From a checkpoint of a small transformer trained on Wikipedia: 15 layers, 14M parameters.
MLP neurons of a small language model. Each row is named by its layer, matrix (up: input weights; down: output weights) and neuron, and shows model dimensions 48-239. Each number is 128 + 32 x the weight over its row's rms, rounded and kept within 0 to 255. Numbers have three digits each.
After each neuron's rows, "fires after" lists the tokens most often just before its 100 highest values on Wikipedia text that the model never trained on; "fires on" lists the tokens most often at its 100 highest values on Wikipedia text that the model never trained on.

L12.up400:191081123092089139137117131164114110089141096226131125150108115111121177204158118097123122140130101125164174052167133082121186097202116074088140157107119110140197139175115138141131158155083079175103139119158168113131088129078154195093163150050118173137112109141106107159134125099108134125130091103131160124101124064175182088145136170150092131137110154149163138166110093114075125121090086179135155125106109110068141166096112144142116149094116122123113118138136184122113114173137121114148141139140093155124100101183144084116163107061106123099115064121098128094141145146139053179
L12.down400:149144122211132157130113134135084132158160104123176082169163127183108065113158105144107166104156121187175102182067167119110115152108140146153140124151116107148110139112151096073091087116116178077131138113072114133160146165121125093165082183173210129174121171104144152127138104154122098200096095091134124108130129190097141123144108135171200057149133098114079154135167142116114178165106145126069093136142117190049096095129138132056114078098145148163136158095113043099106099084162090123086101116142134167126176141077165147094140144203115153140090144150124118182159150163135152102
fires after: " |", " ", ";", "et", ",", " the"
fires on: " ", "\n", "1", "0"

L12.up151:121182127130126169066072123120117121142159170119085126087132128200095195107106164080097131132132106166117128136102114147158100113147153133153176188124120132101132127103088131122131120056155086169130161114124177105096151146116143164077111168193153104122098142068087055148115107114188129102078160120103138093062130148135161160132155091117089128132105154102108163102149094111080100074051113174142114189124165098108057131069103185088130150111176125144148145034046169147142150117145200117078062101102089173139131074103109108146116127107125097125134140084095107181137173126087172099
L12.down151:161075123196112168165124077126099126135120116095132084120110104043153063116224097177096145169126079156091139136089145092111136103130135067099132108159118178173197126100104167178126139172115163167149088145144097158095156104103162124136079157113088136073074100163135153088120126179099140093145109123128113123133181194097171170085077135137139105166154172164109093223082076165107108154113195111131158133134113063131144081147098079217171113138098163172116117123133091123135087173146113130138123112104107118104087091160119146140173135135123131161131091147150104123158120123132123146
fires after: " |"
fires on: " ", "\n", "son"

L12.up830:089111161167202143105129112042112201106103084070128104095086080155135134096154136090141149128139105168140131151096139135192135076061164132101148155117137135111161135119094146101140115143138142129087106107121100140091186113125108183141140139065113141078085184081107116160095126079078063104074188130094096130194127112139123180144153127112116163102119106115095166183166123154108139119108101090121093055067161130121101146160122149143096177146131168112155097211179165084135136159116105130148106065148125149126103085092179114069126120101180122182108149125139088129186101119129156150
L12.down830:114151173108112063132129158125157127126149153145124128149121143189129167195132095105095115112136129153110137115123176152125140099096095091168105196148066114102095179097048086121101150150158103124122130195147120118117077153135082100224156134113155143187158105177000116122137173133136152147130109193131111136097156141150155112102164129137122140171166178080154118112098124153062121090126128149132150146139151116077132104142140117178183127126169183130078126143110093141114122096157132146155112120108150081197080141075141071172116150114152124142127131097145162107185129147093112077
fires after: " |"
fires on: "\n"

L12.up558:137069124160113099107093104129096155221098142122147106067111145185125124207177164080160147192134123077125139165083112156168125126143118121120087114115132128105125173163108122083116116176126136124132178109110162150130127130122104096117149130062097157175061156138079089157165102064164137085102110118190108111108099131092098159129191141122083128080116170112084112183165105144133150144145075142146083141105125117073080048128125119148132109169159179090153101076175146132127178161138112128107092108151129166116118144126104117193129199085138065193188126147128131128123115095090144110
L12.down558:139119094135139151145089181178127125147156130126098109121110104136148138040057130196082096082127164158142073117132124100126072190134157116164141095117167131142067129174124119105151138088097088190135096127119124139155147149175146177168118092085149163065138174146166144136163101109054124137105052108111124118115181112125107078118083094141096126140140094128106100155097173121071113131056158133123150137140077105144125112105154118137187107070109149142136146177184115110116162135130217112206146157151129091123179098114187120095163103115155123078168154075167095097180062201186176153
fires after: ";", "-", " |"
fires on: " ", "re"

L11.up125:111149132146180113119119143170078063143118166125128114111196169161098148131136124128163132151143094143143109219125160139066149120217135071125118170082127119162091112075096152084134138119133095136124087191160161110092134165161090166095099100118120065104130156155082140191170127184151080163115160105126162152106135175152098180087112072177089158176097183154113110111132148096125116108076104151163117192164156049096112116115128092079118129102085126143164147120111148130059082083136071130144071112159095156134125106116173136165177140121141162143124150116115144127137103135146085121
L11.down125:142037113132119179117145092068142181122151120186160134082137077097141134162095144155155120064121116195107140104119146180127160082090116122125125120121049156099127122168098081134169109129101119081131101138157102123120145058076124134071124155155144167140161050178167137121155127082121164171119131150181122123183116078120047126118109135125085112119160127104149115097169161122154174138148128145133093116106167173064149107169195100133123118104139131188205104084121131052143136118156164195115122079129154130127190112171155165123096140095190076071162187158164199159095114155178130114
fires after: " ", "0"
fires on: "1", "3", "0", "7", "2"

L11.up562:127108167085119136139136115081098096159112160078146194117148120132137156148106149179138146121174111142217106117124057119097130085087147132109134133161138136133120119231194142163151112127176107180127115108130115128144162138106096077191056149134157155140120134082138093107149137130133089152189139201136137132179188157119113169144134112149134128141146159138086086128109096142098077102148106127126074130092034088156152160203072102115085108095133092090120062121116075137106135123156148139145099107159114151202128167114149179112111175134144123152126163150094160141134099112113104032
L11.down562:135151115109120118114095107144126116148122154139141150114098105125144145091098092196058198177157070101112117144141127130154167153095102140132178155129120152105122169147107118091100122101127169155182094153115155173157191162151134045187129082148115128088108115074101155123144162137098099149167171109060147089144188119139121175160111135135115115110167171147129130154124122096082158091160089139126088085118097119154106165138146086120088121090065069088147114129149136134142148071140184142112112138092137108150128118130068137136114108128115137163144200157117150083131071079142157115
fires after: "9", "8", "7", ",", "4", "2"
fires on: "6", "0", "3", "4", "2", "9"

L8.up836:130110100102132114092128090115104176107098127156133151084098078133126135109155047133127133090126117108097127148161098167135136167158127115100169107120106135072105119169105109135148156183166109096133173119136086119113153098150135124143174093180084083119205135173149198124057090131075126075185138122099145148133166120195108191184120114126080133214126110158151160106140132117075152122112149141077093110125172111062146181129086198100146156123142082182122178141126166047114111152141143161160099116118082160153168114090085105158164119144086156094153078099157162178177121121132077082
L8.down836:088121081154163171184219133174112109120123129144112124140124129114031137127114146128104146092183102127115151165111158079125156092198180103105121141131085123167094121091117167141051098072072143094144100148177070154117126109120191180131099143066093136141167135087091114148161104076102145143117116140091111126085141120149153168081140157113124089177140132071075130115150131158147182149083152142184122151137163107098085099113138151157095099147121151094150103149089171120093156174135129117102185144103167112139097086131114137173081164162070127101123138080155126187146179090093155141
fires after: " an", " Re", " his", "s", " was"
fires on: " ", "in", " in"

L9.up326:091123126109124100171127134112135116123069126082161127145173172134100106115161144141107056136109155036144117102105154135082124123181156098102119169092139097103051160183084089094075110140173102149105150151116110132133170134114138107080132101080180149109107114140113154154087136131096092109131137168126102153172156137109142146185151133183104099112152101158168112139108155121128167149175103169166098121075127058082143118188143114214140167146099131084112126113074150125172165208125079111114163095180159116159148097170136100123129135121097090155111035087093121114099120129093135038
L9.down326:109154117123175155144076123175171083119194155126162111150150053178119147136124133132155116051162154149047081140102171107098176155086090087122147158110162122123162108112145069113092105135125117123180131080120155158149109149126155135128145122151114099144143097111103098150142136123182135135113148153126107105127119119106117092140149156154168161089114148131158132160095118105118109134124160135058051106136190130132104116172197157148153138185096114058132119147171061147112117103103158072189094112145104181157093139140119148148089122110157101094158055142090124111126128124167110083
fires after: ",", "4"
fires on: "0", "9", "5", "6", "3"

L11.up855:129155105099174158100086130166080137128164128178123167155203120109180115177158102138141125091096136119150124106114193166086090113133185150156109109122158121136126095083142130102067145152122124080087152127063155117064132139140137089127124091065141121095166133074079087130095104123108090099160072144126155096161144171095152090088140088142085109109192187119104148134133122177088148061145047121136166136149116103112104177159138122134088120082073083154204088201097116144129120102199180133163089117153157155088135133181128127121091153192120112125120161124161138110137088176195101157
L11.down855:052130124187152149093130131137166137114049177138151155115150137103079138149073159129145134100107106116089155072102147140154095149156141106162127170189122091104100123152095110147121100159127136163126101117084198160090159088132150094123074148134099148162142148167126173154155094151120153129118148160139150169143108147162082159185055203167129140133131162132113124152105148118107120108168107189118050126131127148160135116124102146116129115179128154064110111116109124125126153103102076147132074125130119047124095119044164137117120134144141122066140085092117065112169131126131120107
fires after: " ", ".", ",", "–"
fires on: "1", " ", "2", "3", "4", "8"

L11.up986:109089131120138130103111140139149111152128086138110140128144106095136112076111078102144110111169119149142139119128124129131126109097076140117128149127165210219063136102111140157163176137110067110115161110158160107139057194124155103139113161133158092152117134119158155166112193138148166159110108088092104082147135137146094151096088136151130115114072152105094146170092101093097104122101183110132140045097139100161116102118133173081135140114082139160161070095099160121151156097208147137127170114164075215091148119095108126177157059082110136179112112125116179173189160083172104181
L11.down986:077159101207090181139170136098164146095098147143170117116120166134146107127114087138128167130079120105103108170048101072108172177127087112096134088183187181161108104179109110121120164136138129113154101140103109136155104100063160155107108156094146089122128105211152099152116177120118116117138109170123050144128102123167151094165145081123147135129146119131146155097098096167201155058141184117178109110162123105101151116129124221126117055088123123147095176080142111105111158154147186118126111139136191151183146158141102133137137082123148100147146092128105092171104113133169100147
fires after: " ", " ("
fires on: "2"

L11.up221:143142126118127158122106125148105154160174143106144114106145177146089165118097136076170110185094146069127136135097169121174156110082142156150129152152164155178178112123135121202096112099127110138192100100104215073129144152068114151121140122120130111178082133088125069123083139155180163105065127142188130141071135116096150121104187101154095158052130114088081164128173134136125169141112042064095093183173081141181111130176160154092189170145138154080103056084069184160137117085145149156122119120126092132157163094128149178123152070127150097084135119152104121081123115088118130101
L11.down221:058138091157125098140146101131142122144136155097166137143173121158198079169103171136077147083175086122095129168134089120038129117104091168164098089149088102097106201162139123103146089177137127111087194150182105172126150121143166189118185171121105108110137139152121114117156125169149058116138165110115124078143153130174188157134122155135127113191089081160171077138140147209134132072134136194136104089091156126087133124110130084120120169122117047150180113156158121168106110127134100148128117123109137138088071087122076130161108138125129164148105197093094166101169080201111130140
fires after: "2", "0", "|", " |", "\n"
fires on: "0", " ", "1", "–", "\n", "|"

L11.up508:148104123176158106095147118157098161068119122163193109051160146122112171112084161146166130141045138103191098149129172226100047134135061125130131101091131147167120125137136177127093108135181082109152140118124153113141122122082141180088103098094159146179095144070165162158092167080127110143139197106098186108128145103122104119152072144150167140111134140139149131156159075149108138090164074122094118154101159124153071099091102105135092111126106111121131100171073095157120166150149085093124092128118132136091146123153191141175095118117131160100144119133149130171201139112131076141
L11.down508:186124064131159126205133206133150151155196132146147162074141090143102127171179111157107185134141123142055122128119134143129162085117075132105083157130146159116029168130158060161151162167169124145159147161170152183113109155144149162115070131199143154132195117182092089164169096134162131110138093102160077089142109145109102114137125174100115153155094103159113100090164157165114170150158109146103096147108060146173133103178154126121136145145067152109130135091144114093141111136112060140147111126120048133127153119158103075074092103103172105176104158062149136120072144106148086114
fires after: " ", "1", "s", " He"
fires on: "3", "4", "5", "7", "6", "8"

L7.up787:126170097147174083172143159119073092084059151109102131174105167194119118160132139108159126103135150067117137147131142125185119063149129107119171140161186153149071156151090153093155093123149110136088095185137133077115112138108142064116160085185142109134099138189091127122129124108142089163129149101143061193111152124076088167094115089099082139134150095099085113142079149171122095098148154069110137166198088117114119157101108124100148150091153171157111106156191141176166171142138129154154161123105117129155175137101107067101117163084189066163118118090146156156121171112154166168
L7.down787:143129160098153192115097178136117070191125095151202127136070138124161081083138085148129117159125116120091088140045105091124182160110132104073179140103135090112121093141170136181095148139130148120117126117158174147114096160123156114115151129142078184078166118133158151176138129064102146115106072207113124121074089150082097107129101094094206177123137097167138139085108127124078115170107138136148154163107153157137100153205140098118119134171186093163146146103128098099124109103179129167073147136091108112100081117096132096169165099160203131115112151178170137146075107155134086126
fires after: "\n", " (", " \""
fires on: "R", "S", "N", "W", "St", "H"

L11.up661:166128118128112110130105139107089173155122143150179193173097152080140156169144143158133095106074222117121094232159129121189123146123113133091106120145168107115126119103117093085105124115146148088158144156100168093140087137121110103140133114112024171132122163093121162139131100132132085161116116158190141069183154146140116167148133130103090093133125098144104106131120124082150125158150124159124173109157133149118129088123132165100160177082097160112166181135145096135124109088133130152070085131143064226092093138132137146116114087083098105166125138116159158100169177061135133130
L11.down661:130175101109097119159185132141152066121138139121098074106155163190136120105126077103105120133164090177141107070105148146048168135120147121088101191064138119122167126151118145139115122166125086146087108139178054185123158127157165153126152113159195108139124074136147105133124153134139168147108107121090122202084182069124148116125126121142119159119111160103150132141139130175143119035066131133142077164089131106149180104133146089151104100184165135135104075120104143093173133141143196111175196142113120052123138117112114116133140194199200129102155145107133103140112083144116124138
fires after: " a", " to", "ly", " |"
fires on: " ", " in"

L8.up871:120127099155148146158152160154118124163196128103102112060075128081128143114092083067188128095129135115111149137090156140089162104120137144130212096183136137177159102135148125120114147102112100160087187111134217133116167109131118151224177139103111104199103123149111109142104120117153138132141110128110084154136075058110130177125100109085106081118205181174183105163136142110146162098086186105111130142152136070125108139121107096185119186090116138095150109137147157069125160145148142143110171136140089194167120091089102190125114136088136133055130156116137148077117162078128116105
L8.down871:134105089079086147163111086168129130139175109174134161135138105160086146170103161206093125108123095197132200092128150097114128178122146040129160132102135099157094131157099110103134136138140140091119050096119116106196171164125114112141084160107079183090119105117201164121152132145147139127065121185106165083157179173097145133149085121127166089105158143100088110180160134127092111135158101131127102137167123175139115132155088160114110134130139097135158140139097096172071127158077093118173081145132164111088114149116116095134159147192101170113134086136134104169137094151100144148
fires after: "0", "8", " |", " ", " Ro"
fires on: "1", "0", ",", "2", " ", "th"

L12.up498:110128120122124085099089110077131095050104191117154067101156119120095129109180154103175164152161126143158174147171082208162185048106098129046208094124094099079147092131156149148166119145166149116121102103150148178137115122126087140133143142147077134122106124107101120133133163090174079082091126117116118134149116112130145099144133109109113213087150147137118117098131131172095153151179126167078129134152113124070189111133162114179131124129102073177224111104115144111127103182142141144079171082114118146109159178126135131160202169125134142179127116104144132129100128190138161161
L12.down498:131120133135145153106114189158128145208183161079116147172133128211121141152053139101095123120081087128101063136091186142131091146096169161153151159086148100179093189140129094107177149182124095119171167124142100133143096170141101098177107101128135104134142097129136141114143097113074092137093119146128093115104128111146124127155163124145171052149119083075164097143177143139122121089058147106093133130124075158170100103119076099154122075093218127081059089157148088131140155131109118135119131171154081064119112096116082063044134105150136102063168076087111156172153150116114140185
fires after: ".", "\n", " career", " a", "s"
fires on: "\n", "=="

L12.up852:122053133123094150141098117223135149166093170113073123099053173174105166185135071119158078122131127055167166165174117108134126112148098156114118131110121159154129138159105150125105123153065132088159071112150100191149144106141099137105132100135166141116118112146106089132152122176124086110123126108099102148161099094119118115178109147088168116189136142131184139140170121153132125166098078163138164144110146106082108122166163151152106084092099092179177063160168160122102102136108084140087096129105139160103170084109104164110072052096202079094077120084139102107166159177186124136
L12.down852:122161131171207205133090158069088083129161131145147106151116111163114109138150180064146114153122120161088101122097099228150117097107115098178136139104133111077120156141159047112150130102103126121146145127119151112121116114119120160165104132132106128164132167119107170168157146124103163200153088151112101075073132125092132086163131063103128146117094120165124098138137111037151121114102139117115078123093103113128181118111112170123130190150167153118093122132160160163159099152179087065193104080208154137172132196122131097112083141093127066147110173152082167181142123127093161138
fires after: " ", "1", "0", "9", " |", " p"
fires on: "9", "1", " ", "0", ".", "5"

L11.up28:119108096143138117131123114121168154106104126151091161141152084118074182158156193136136085146097180146157136149190117114140162164076120153112107224127120130070102171159110116084126051143079071123113111092158127089136121157058097126166159131098120115157069153100068100147096059100136124150138082141130117162201141114165123132113149139117103131150121115100077211151144206122140079103120136084056109127146112084126161128133128130118127183147166110126109192172123101062142146143133151192138129131169129104094189112101118120134065114078134131125076125101169120157161191090093180163
L11.down28:097166040101099120121137110135139117143095091140129056119109128181102080105144132168151159088107118104132149159141182210141108115128100108064151152137133039185139108116129108146124105114138168117175084115095121147134115100159134141120141097176080114113150144129111119146125124100123152130140167169164135119113153106144138222185116133140094155106138123174146060103096118168049129112105123104143143095108185140097098126123096084156080104143165138153079028148187176060127099163123163052139157142164209089163075135202135197128113174149098131059115124092155115147153126126157115109
fires after: " a", " and", "a", "s"
fires on: " ", " in", " (", " \"", " multi"

L7.up961:120145159102132170145123063128153126114132102110171132166136141141174099138094167129132158098201127143110083182134085069156091078159087155158130123142113126135121153137164137101099096132174178122120106088115161134207103110193134088194144091074200149125076137114100147136088209153114182191126162115073123087118065183112123151067114186152129118092068192120140091120079086128089144155101116106151114110105186146106067144186086117140080144137115147121117108138147176108155156116089150199104122159118067094109118074144110083159112140140177106168151161139125116117166130132142114151
L7.down961:120096144206115165097117145119122122138050123145134148117140127200084171121083128138109134109168104095124046151130132162105109125166091110113133100119123148130157143154125079081112049186113125082135133177163107111166130142070135181120167123079185130146138137153113119165148106067135105177077152155108133166109114122153095106182206111176089054149138128115156145166170129154199138092141179152168146141101122151106127126167143128092127113117168137144079160122136182160153068092132128106160124131145089138154083102137144181093132129093087126082086111103151133125121151127136054111
fires after: "1", "3", "4", "8", "9"
fires on: "2", "1", "0", "3", "4"

L11.up527:171111091163162129115182148142120144155098127100095151125176139115143211133133187123127086168160150116113165155142064105093136118135138134145151095162111090088070173117122098225118106176143062150127105120099081146106056092130173122153146108149120150120123190106124116129154106089103126108126142150190089146134145130136167163141118176155160120120135199125101119074144149154129097130119112090120122088153113142087133158132118178178126128065112113137125107090156122098115164189100118085114134093198103113149082087155125199103108141153134109140135155129124128092113141062070132106
L11.down527:175166118118121167162107073080148116153149095082121149142088109178132115168153090136127097133117060141078129132089154122138140146108155117090088151114126140111109113138109138061151156109118150140122158130172138109137172168192087126163114127109161148106165113126203136165123114160141156153052020136102125117195121135142118076137177166127112136141076102116089154181108117172152146129166114165098139164142142139014144126083162120157130089116121126111146165147156140178117127126151090089116137124103144116133064177120108091166147157088131111135163113121107110143083107142182116096
fires after: " |", ";"
fires on: " "

L7.up641:104149193120100138138161160118107150105138176152157167136107138143122210179101146121180125151069058189129157089118126129153067118085194096139099146093111113126109123182133103119179140120176113073124148101085088169144160145131149120140124168132128124144100132129157143140134101144122080147102116130133127130175084176131146085133123147081149127056086139101142110099060120149163094137155094100117103134201121101164116131146142125179147100122110150119183111097108162186102102148130159189089065122159143124101082169073216140147126136123098130126072167128099125087213052145135089084
L7.down641:125145045175146118135105100135144151184139096147059117122133112181111136131143098151130123093094179109081120085148117131116234129154088178062115098100130151135123142083113187119143091124150164137137129150181134071167106150121119123145109139111087181113126108124166129089139133092071198077111171145113105070078126105119130158127098106168085150111130124159109156152140146095097137153119165133160157155099107146107124111082073141130034093120128125115128112182192125116065149130108099079087148101167170147176180099086068033128142105109167102147179164085150119105141131134187125109
fires after: " |", " "
fires on: " ", "6"

L8.up507:108102155115151103165117150172107095127102109124147109134104162145159136135096099163070135154133164172175185081090049038151151153142130109101091167086132166183084214159074116107092102122100092055147149150161125156165127142095145135114110117095071109115095127119118182120164161038100126068135183179108138172125123173136181091087205126168142115108074164132112103105132121155099155147108129107143134141114128087070098094108142156146143171121110152117148122081102128191113182120125134088103120120191133090136082130110162114116062128125129082147167119097180180092104107175138148145
L8.down507:146109088118121150088170116082105155128124131121121140131143149111168146163113133138151137088119102125114088172155138158112062065141143160089176149151164139116147088092220123175185143112121148145051141136059108134093099135173078176163068108121152105108166138066079118129139156146139129166111200106127178168174086062117128127098125107108138131132164124108117158153144123057138126132104113127111206106141142167196150155171111114103138136056181172109061148133040091127118058098112109123115124167099110148106081167156073169126163095128160159153104094111160091114195145087090123137
fires after: "1", "9", "2", "0", "d", "8"
fires on: "1", "0", "4", "5", "3", "7"

L9.up258:148093095163083131112089079156128085183156169070111154116109133125108096133126118180102110065095175120132140147158157128084116151161115123132196132161109122122100104150156135126150139166164120094047145138109154093149169118158065090121106144119187107119086109134145096154185148150095092172112153143150153109140170143152126106084138083116048121131182109137170158159103117131084174108141142145155110139107112152164129175073087090169122124091114173163144137165104104144154073152139104131076103168154061126101137126089105131104089163109172128071101226151152147156137137125150152146
L9.down258:107149113095141153139174142137147098117167151154154099184092150121183121125131160074117133161105125165116123132087103068209101094108098129163102127069150084132098045178071062112118103092153112153134111110106114126110181099139159144163103100126091152117114148093154181106133114175104186053119110176184170132179134089089126174198184172136173129148125111093132122094126090141130144118108091180141158115153119133119121107190120083095108155095179168124171085151153168092121126139134177164137172141118104086129147104157145093121110120150200165136138109090098063117138121115149086163
fires after: "9", " ", "1", "8"
fires on: "1", "9", "8", "4", " "

L7.up304:167133083066098120124134076161131131159173178057157122182125140131189135125099150113195106107071122079154157127113140128128162105160060138198096101096098144118123156139170117093131138103156164111117110122133089142087096071141096119153148125121114172170122176099176116119118098118111207075144111056144113113147104155146110160104153215189098151096126136103097104114127068128099073125113111076185140177123155144158143197159109133148121175128144120133151153142119149131172144162102076140148103149097135178148101042150133141102160146153108057088139135076133086101104175135143096147
L7.down304:090099155192115167141142124152161132189093097137119122144166143166076136090132118106069180156109086130124053106178084145097159051119192082050105121161148091107108119097114109172157072158133089103152165111172148113189179214094147114129122124116163101129150103133097094158127142196133092137136141139161135145109109135135134132133124070085201102118142116130129136125124141105158163144167140187118150111162134145083149101165187178080145142089104198095067146142122143117138097123155149117122158125130118128121110177154138151152128128073136107121153144100105132147122069105102138056
fires after: "1", "9", "3", " Port"
fires on: "0", "le", "2", "e", "."

L12.up366:148133194149178101068069127085076119135180083116162065143117140168105143111120178081156104171146131130126135167112112157141171080121135137135149116070128133128154108142138098161136097135160128135065106102110101140112103110134134137175143089179105142219131122118067127111158122110112137117085120132114093144149112092155133188135137120177153086081130168096106130110132205092126112092135106061174118138137121159034129177125103157134115140125113152146148147097122129143129157088156126177132121077107137088211177143147134134059115153135148101160095152124138102184166076116083154076
L12.down366:163136045214126172149126068121146118105130111140140080147107122234114144126152086121102136117112074123155193085147121153103117123134117141145153118152068140132151088088105155130099153154117146118175108146164138136126084134127092133103182176128086144079142154124141167112136126170179151161102065120146169149119157174119088057129150160160072160097079102098114165170142080123109120179118103089124090155146129084078171143188077140185112067140119090119140150098122117152181139163145136180136129186137142188068131116132096108120158167161099101117187088143110153138108098134146115154
fires after: " |", ":", ";", " and"
fires on: " "

L9.up221:075133125116080124133090186100127134110142075119130181095137152137098152104129140134172193122190124134145162128115134134128113186110129084139136104159109122122113136101129148110139200096173139113122145138155051112175095095168067132162175145172086207065189117130146141118120113160175126070142129155110144151064106134114116118114164105182133136178127121197127107091113100068162122103107143111095135116125148135110092187113138061097114129141130149124158107147115121095133113156069127138120082107163090092184106154152140077153150169099132098088108113126113132103113140105104112135
L9.down221:089174162115089138083160107162076177097056160129125206138109106135096119135137124145067049177120139142094101079082127148129092158120077115156092141135128161111188136164133167119135048099123147112108155131039123145089165128133090150124159127165139158114138149190083143181173145159087115125137116082125145150182137159161108103179146060119138150167164157127126130146128181190045138053128107143083156137161172079084141165131120122205149162142155092161096152076118147144160096161121136118107072129041175155100136100114093169090148155117180095112143117096101084083149103136128110102
fires after: "8", "9", "0", "1"
fires on: "9", "2", " November", " February", "8", "3"

L11.up345:142084087089196068082085129151145061177097123117111091129117142117123172139089105145104172116129149144151145081187122123096132130147105119124117124114162134135096176149112132104159153175158138145125151182100111078118132080109089172111166137137152099165137165048106184121141150198119107097144126174164192172159139123154066088061057151120126094162118190125134079102122173080135168099146096137139103123130097134138164204142103126155119136147166185153150109077149146162126132178122123142129115072189117124156108205113105173124087132160130155039136090120119173151142093120126099141
L11.down345:151154122151150174080130140096139159134130134114104151101116108142151160165112150131164120168163180126138181154158104121048097119150140113083137138118146128148112136172151122119163124128129097086134132128175120182137081140088105130107125147064098129068162062132111145200157124090145177075151069150118166151169075165127112068130099089087103086158189102088150154147117132148159131129079088150127056185163166146121152139171131116149134136126137159144140123115107121160109163183115127135106147126105216131116122128143155102149167083112129152144062176165133114099172111189085148100
fires after: "0", "9", "1", " "
fires on: "9", "2", " c", "d", " D", "0"

L8.up46:160095088092109076126102116215125081131125110129070145128149104144137144106111135146098139146147165131151183147172169112141145110131087186111184072145119108119128112187140155117139198143105190108125100107192163084176198063109112109134144112140110119143082107086100163099064072096110139062086107113104145093132123142140154183128098126113083190155149108166136133099173156147097059153184159099119142172112140124172141095151089123133138158116120169126156106090155153147128119188108096094111156103148081104109164106132116138130157082072130064112079192124109129156033121091118154088
L8.down46:170118067165151070091131151113137151202071130114172137146134188194188087139153082165130126121053056111147135126098147106109133140103129112174121131149141166166143130157132177108109133145133137069110096148146123093055107090163173153067099136126130151121135147134124161088158140122156092076166166156124164126142158154115128177131158196102136168090092129101130160066081105125141154119139132137123097086101136124196098184134070093144067125115112109140140114161114086138107140134155147176108078125139109130103138075173177114113142182113150116126121131165098124123103176100162123078
fires after: "9", "0"
fires on: "0", "7", "9", "5", "6", "1"

L8.up352:135105179137092118108143190113163132135095102095121137131167133134131170144148115119141143115139172108164110136140099107116171072110119119130072101088097169160130102130128097081068094047169178124185127121111141113115110141169136121121174164161099108114119102173099154113091130147151185067142128084178146075122084162167101092087087119114115157185045110128119110066151146160124089148131117128167151174108165110063137147172182096044120149169120120134158150118159120150129153098101160076134096151135070130169173093160182119123136160174140125110103100127122085149118166180147174125
L8.down352:127089165082157153116104069116122115164105173137160132140126139113176139095081123100125159110176131142197108106135124165154078160163191102176148162072130131094141133155140106166121092109098109086133092063168082122148110156123132162106142094040166113121102144082156159079169147087149111203092142084117126148150181077146164124114144106151148102125159106082082135163170074141192188124125205170140156133118131139142132163136101122161099159118098141115112148082092110119118118150121153098134103075152147139049093068133077113063144160159091148195157145042115117118153091124150058182
fires after: "1", "0", "2"
fires on: "1", "2", "0", "5", "4", "9"